From a checkpoint of a small transformer trained on Wikipedia: MLP 1536 GELU.
MLP neurons of a small language model. Each row is named by its layer, matrix (up: input weights) and neuron, and shows model dimensions 128-319. Each number is 128 + 32 x the weight over its row's rms, rounded and kept within 0 to 255. Numbers have three digits each.
After each neuron's rows, "fires after" lists the tokens most often just before its 100 highest values on Wikipedia text that the model never trained on.

L5.up1243:143095108094091039108068096131124123160141168052166139129152130111107159174161125163133130168189078142130126157126171093132107167137117138180130113143104132089123111144112101158052214111114101115167161057070119114132079119098136168082178171068134126136141130123148146107156137165162163133157195132122171080123120114146114101136122123152175157149085128126131047137143133127152139143174104131129094091140071195159119137123052149109114122083130083148156150127095092081104118125141124158164110134124165179154109119092121105116164149092189131231148061125089154149187193209109101106
fires after: " ", " the", " was", " were"

L5.up981:159098099115145157164141154089153127165127156109135159138142140155092094122123139145108097107089152194084114078126125135132176197202164154119120148162088157130144178151186097167077148096146128071115118124164115149158145152120163160162110104114051156082201129137125119109119096178117070097138154069131180101145095145142163120088099125152153094139138128185088104146109151146111153114132087169131121201134072165110112071125159117105122180143024189125099101131156126110076144163116079101127100110156081070191105156093164138128094136145170105169105147069141096158099187150091116094
fires after: "0", "9", "2", "–", "1"

L6.up457:092144113092137143122104104142137149097081144173099129089103099152167128127176128130164109043144084201157051165138126071105132138135112110105105093111088126141136151091168175087128098144121178134069139164122151105166117154178084077094139115077176161182111174110120158116194084148139117135110106125108095117127193048121130144071149094185092106128140126172116113185105165156150192088180153047138128204118144111118120157105101148125098126098158115145106185135080135076116097131113077145173100165142132100122125121136080124166169088110111173068144162113109114205127181089128129083
fires after: "8", "7", "5", "6"

L5.up1412:147115069120096158125134071134048161079108130162113109085124160154145132114141154116111130197126131162184113156126135074106077132109118203081108103113139149133127143153215103102132142187134147113142096125133151209130165134109121114157103116108097134148104125127184140128123123130047101149145121112149123100103106181174128068147083118133125109053104106182063108181197129140174109124058156088162151110133117193085144087157105126161125077087083138072167111135113141097100066170126127082066107173140074130126115122097075143148154124157121074106170098079125176147094167118095112150
fires after: " ", "ia", "ris", "s", " S", "bra"

L6.up704:181059132133100108127116127166146036138134125077111169097124161088065146133123146114112162192128108112151113190125098091125090135109137155072181131117100066128160114162118092159115188166150048166155109095142114137137157129175087145150197153136122077072097152190154090117125131112178148106144181157076153100113133152121130130064120113127140158130118086190140066115134091143112175124125103117148116094192118170161143133082079138158105142118128064140099114130148163112118131125117093123157161177118097149132096189129113120189153125028154119099117184175162112148135170109156119212
fires after: "-", " the", " ", "ed", " |", "qu"

L6.up1484:131129155101152141206122117130149144127135085134150172077074106136123069132126115075088118139175156146117119192162186140146132143115130142164077108133141085128175118097118125160113115077096114116148130123110126146147168118115088114045168098161098172149142158130130067119087183142126168183142197130142105160117142145110130097138114174196129132133145110163105105110115125133110093133098129134128095126175134197104132096074081102170149106152141072163039126111170114123050082166092130140162196152094086092162124126179108132108123091121155116132140113154128126114113136113139121113
fires after: " ", "1", "-", " U", "2", "0"

L6.up1529:172145179096119147043094087109127126143140095106082073066141145163101121103164091140130130180138154069132104111126078071095117181097098132125130123151135092110202167131143132151115115107102077150159136147113102101129129110124115101143148180104091175189129155123106146111165092121118096098110211117087125136125077110135034060118163137101135167166192146095119099204161117137101164092153129110118153139139115143097138131138093089096134168121124050178108129143124148173112109134117058148143095206117171112138153082147126147176143123121169147131148096134123123184180157175108119134
fires after: " the", " ", "al"

L6.up748:177063127136126099098067090104165128151126170146122109099119113103140158154138105133113118154087084130101145164166104130082151180129091141161074108107063174102137125092131106133089157183112133118090129116119102138140202140199118088081170158108125080104102114143103037119157119166125123132151124133132090148168125156141165154142151074175177158145115053125089102162067154125120110144150123136156121116129125067127115165079091143084141169117111121163080230138164137121068071094076141147173144082178114099112149166096082121179140124130159073127151103151080183158118130177107125176
fires after: " ", " the", "en", "th"

L6.up608:183152145133121090128160123133157113130134160128137090098166121108079131117143106127092102159161131119107118109129127156127116142081101131139106121109091144101102127185109137157126179206129091175174134142148117092116132177155057118160145104120183075112097091194122157094147157117162116113166136112163114092084109144166153116139141092131111115121121133157100096113140064133077084124171161141079102076171149090061124071107106125112115122089160194126151070091126105151164189118183144104163202160122133112091139120130135128145150177068185119156109101130083207118236104095155150132
fires after: " |", "-", "|", " ", "=="

L6.up272:113139106084115100152160078146194157104088171163138089111111131142097095141112137203135140120136130176116081126142188099063100167134132105102075148131136117123127122144144012083115133131115099116156105116082172101117116076152195150098153132124092140135147186158066085112202113143080096105122098130168104137115164143152115131138083133187172128070126158115124115096166068085151102123077137135101177116170155147090085135082083093111140228109121158140119149154140101089177166105131125093159128141108106074170107149101145096170113129123115125187109154106043117182126139126150205164
fires after: " ", "0", "–", "\n", "2"

L5.up2:174082162127191135158093104094132153071104148116143083105138116125105109093094156148133042190082137142164142154084118128049138126176168166080117076093178167137106107114089122118108147122111122089107168101131189113135143135148165094170186140132149110081173174192138065107185140180133099100146164158107152156086137119114138134135156127178170173130075127092127142143198105098117158119128127061105182050132140119113104095154077125132211190088144190118078079093159129089119113120112090125100109093112140096159102141109134086174090170109131067208101136139171163160130152130136146171
fires after: " ", ",", " by"

L6.up1334:127098050078115133145107118117124182156109103112168088096146167124144180131119120144071139132123102215138084097092141143074107125177122195150151113121100154105154181095107132109130163114118049112122112172121147096104154149100094058071163143192191163130098164123122177127163164171099175134150143079131048098102197107092137153116092110148109106127126175099126114154147165144158141109136127148101140079158120151189141118128110039144094151158123092149090099105136157098163088153142095094087123155099161145131108148127085106125181098107105087112171117169146106114120136144103153102
fires after: ",", ":", "3", "8", "5", "1"

L5.up863:050114087101146116148112148082129129172056111165119152095148090116072134131090111127155082112110112175163093153079125122140112151136116142138161129070122135136122149148092133172184103101127108129079090175167099088126127125083139091073123091137068110142113070118128125110114143117107141088108152131128093037139116081126125084111105196173126071097100162068141123141107169162094161138180153170108110145131126115084157141120128126142110120154086168155070147173160152065069136158144039079120091159122128136162180095126082125153138113121114154162113121095100089168102148158124162078
fires after: "8", "0", "7", "1", "4", "9"